Part of a small language model's weights.
Size: 22 layers, 5 heads of 32 (1 for keys and values), MLP 448 SwiGLU, vocabulary 8192, 8.74M parameters.
Training: a variant of Muon for these matrices, 126M tokens, 7660 steps.
MLP neurons of a small language model. Each row is named by its layer, matrix (gate and up: input weights) and neuron, and shows model dimensions 0-95. Each number is 500 + 50 x the weight over its row's rms, rounded and kept within 0 to 999. Numbers have three digits each. A neuron's up and down rows have the sign that makes its largest values positive.
Before each neuron's rows, "fires after" lists the tokens most often just before its 100 highest values on Wikipedia text that the model never trained on.

fires after: "3", "5", "0", "7", "4"
L3.gate406:562423451514529509500492439509443512535509542432535546589466508516480523516440443553460482449500567488524490475550550493397607467559441512505525427522474467543598445426557535552509462535489572560438474466576428524488555477522571511529467470474476460496499469517471449492559497376450411555
L3.up406:493430425533523507540466473453495533461442511506555545486404537468540540539513399512413473487492518450555472476425634576497608512495416603552496482545496456546540471541483574519520446446474524646527493458542427457422557534459592574470494462485455502473516513463517516427471496470431558516

fires after: " ", " ("
L2.gate419:497561473435502551403455464449520502485494459482564427432456500526420462541443566508578496488586480448509518506484608491502454482571467476532473479576502441502386442587533474488570491459474536522511485509425541519506480533481377437576458509531498498418449538429491456490442553530563487510
L2.up419:553488471457472505440423458409514488509468467463534482493432476527484552505469567514589531487501495583448391454437527488471503557551468479556546453498501533489448591537509497552576495480515460518514517506424533576539530635502448468504504582489494518437446531499541505426466485481548457539

fires after: "0", "9", "8", "3"
L7.gate383:485548530435455448473566375605534439575588420437483550574516545486456451445534524557513526480426454493502547578483494590483484498417508522476491536457440438478441421436451381426545478555516528480442481476558529503516526561483484435431422475404515522588484521529478495396459476448523570531
L7.up383:542559532552443485464474484456515441481580528523520578487556428489487486562471520478482553494536616539506420491535546448530557594505518536568516559554540616483468500548498541549529523447412515456396481541512496572559493498492514443612464359457408542561440492510533548572510496445419506503

fires after: " ", "0"
L10.gate267:465461457501583459436437473536483484583520388553462488511441498454624459607450479508480462484483516534503471459453512612453432556507587482562387448517488515499484470520473387435539478558447485482451494519561460511528479508613543480573506550483568532537510467440436608510434461440573579429
L10.up267:540539541550484386424498475457535489614594465490551562565492497530467462588447458509422453402512524431529465411481560535515495577468631435530519488506493541510402447495501482462497534554554529521478453397461443536491527503559532492548419511455500427490528507480513527471476522552477571489

fires after: "0", "\n\n", " "
L10.gate232:465465590591554420529533604481480568449474494437559636566443491563498569457510489479576534585464493581497546498513543541429487451434516520462488548444423483476566478476478538599473508544601504505440537569519499396540488437489507496549547491472468538517435498481540493442570505480576465591
L10.up232:536469484525473481556581504499388456497458541539463555526530564418508537549486495479564539500516558548521557506474442490478477545456470528415458536530530533485321437502515494541607482427524541427475493480485456536528536545445605471461569424574475377496452475507579523493641461482538661506

fires after: " ", " ("
L3.gate209:459551457481468504444499449463535453508545395490529509540494444508454466504443559565465569443491457481575499485502581505578512546606505500516508424613534470463484521502534567579533476444503583489476537529444498539566418549575465464553490475567437549452444580466509494499509548558523475519
L3.up209:494526452420467499447484459452465527599518521515568446556496480500441571545451576517415626500512458535537444452457519586504565455517455510506465454559512552513415525560504471521533556469421450466510493440504480563488507530523484463528521563588497582409525550504536493426433448533579438522

fires after: ":", "0", "3", "°", "4"
L5.gate379:514555619524496525397547465535541459477493484510462564541535451446493466552486436449482509465476511507588557508496618517411448515554546401570539517427515553404464551490404547395462508519457456446442531572454615472506516530465440534581499466484586486521482404458439470460489524497511431400
L5.up379:511512577535477536436487520554505486457510519465522543470521472497511509515497492562507514385390459516607513522542542490515438515499506431498453553432526521533452494513394521446446553579537514382502479481496472482451577552546552576534476484477482472552462479461436439442474492432464501455

fires after: ".\n\n", " |\n\n", "==\n", "\n\n", "==\n\n", " control"
L18.gate209:479499496502591500468489524506517512500550429503538514424527520535481489498385443539503529509592541529542526517537610494494504595481492469472473500580538579581442480475469462483553536550511567447442479549511584448396553487528496552533420618561509508507616558462604542509556465537478523532
L18.up209:510540468534508369530415568501494531485512386517528507534490527541499496427475497525492440509559497503568526376465552572567542403530499382485449476413467453558467456480521486423449451523390541483567506461566413458501541509451501511430421492449514557517536463459503389463489546470546579509

fires after: " ", "9", " in", "1", "0"
L15.gate324:495528611467511558496551617440561525488552473527510582564567480395476451464520619493508467505510472506400451524447526505501489487584480501545465384531534550430460544379431469483516474478485481487521485497584463365483527501565517489525596509484564462559541532444482563525516494545473529469
L15.up324:535575604440439494449456437408604470487549427545483548484418445582415401484476561543556515433498471484530444395529479481448414548532539506554488542481498551398559507471522473582497484435549475479541481399518572507542441561517586488418519479506473488451593559494483539476428494587567520508

fires after: "|", "-", " Time", " ", "\"\n", "0"
L9.gate143:461443474541513408575557447448627528512412452557494507478480476459556474580474513559417588540430461561476483446498524461493407486496534432527515551524433500410553487538535495515430519485467498572569502519458494397479546565591562417531540547583590471454482507396557515517517456503555473654
L9.up143:555565486528459493366439481478497478503516508546537556565464424379507487538402510515433610491475515515515400435477638413550435516518533495426420584532394500446503520493472530414467364523454516468473624534478510470443554512533493509509455476504510485473590491448592581498456513528534502525

fires after: ".", "6", "4", " ", "7", "8"
L9.gate38:491433495432531516551450469506465445422515546497546456458571525559536500463425532580516435452539528477446443486465458499527601450504389515509443425606461494455545479485541494554467483554477528551494454541462544464545502470576482501532493499574590461553511453553540439514491556453485513538
L9.up38:568510406404522457498512575475461510528472492489556510419525489430587478553466448597429529581589493442523436392476584496527573497495503475572476552507528449475504470533582535489491475369501637572484465536561579457526513515508506490519565514514467501454492514536536575549469471515549488587

fires after: "1", " "
L6.gate372:611472539569582527448527532456488514515518431465449567541523532564532564565467485573469487542505584495544534457539442595431574431477469545477469453563408422535438409463490534479434497493487555531449449448461456452492476425442560511519443568476444423483432537450430531481475427529460560541
L6.up372:501519539573501592467432555501432490555459534477493546554522515516533533512504454499489538471476527400458583487597423581515488508490537438472534478536545521480419423466495466357423422471507540538618482429473522446428486522438566530601477639438590396533535562568525480466500468578462602438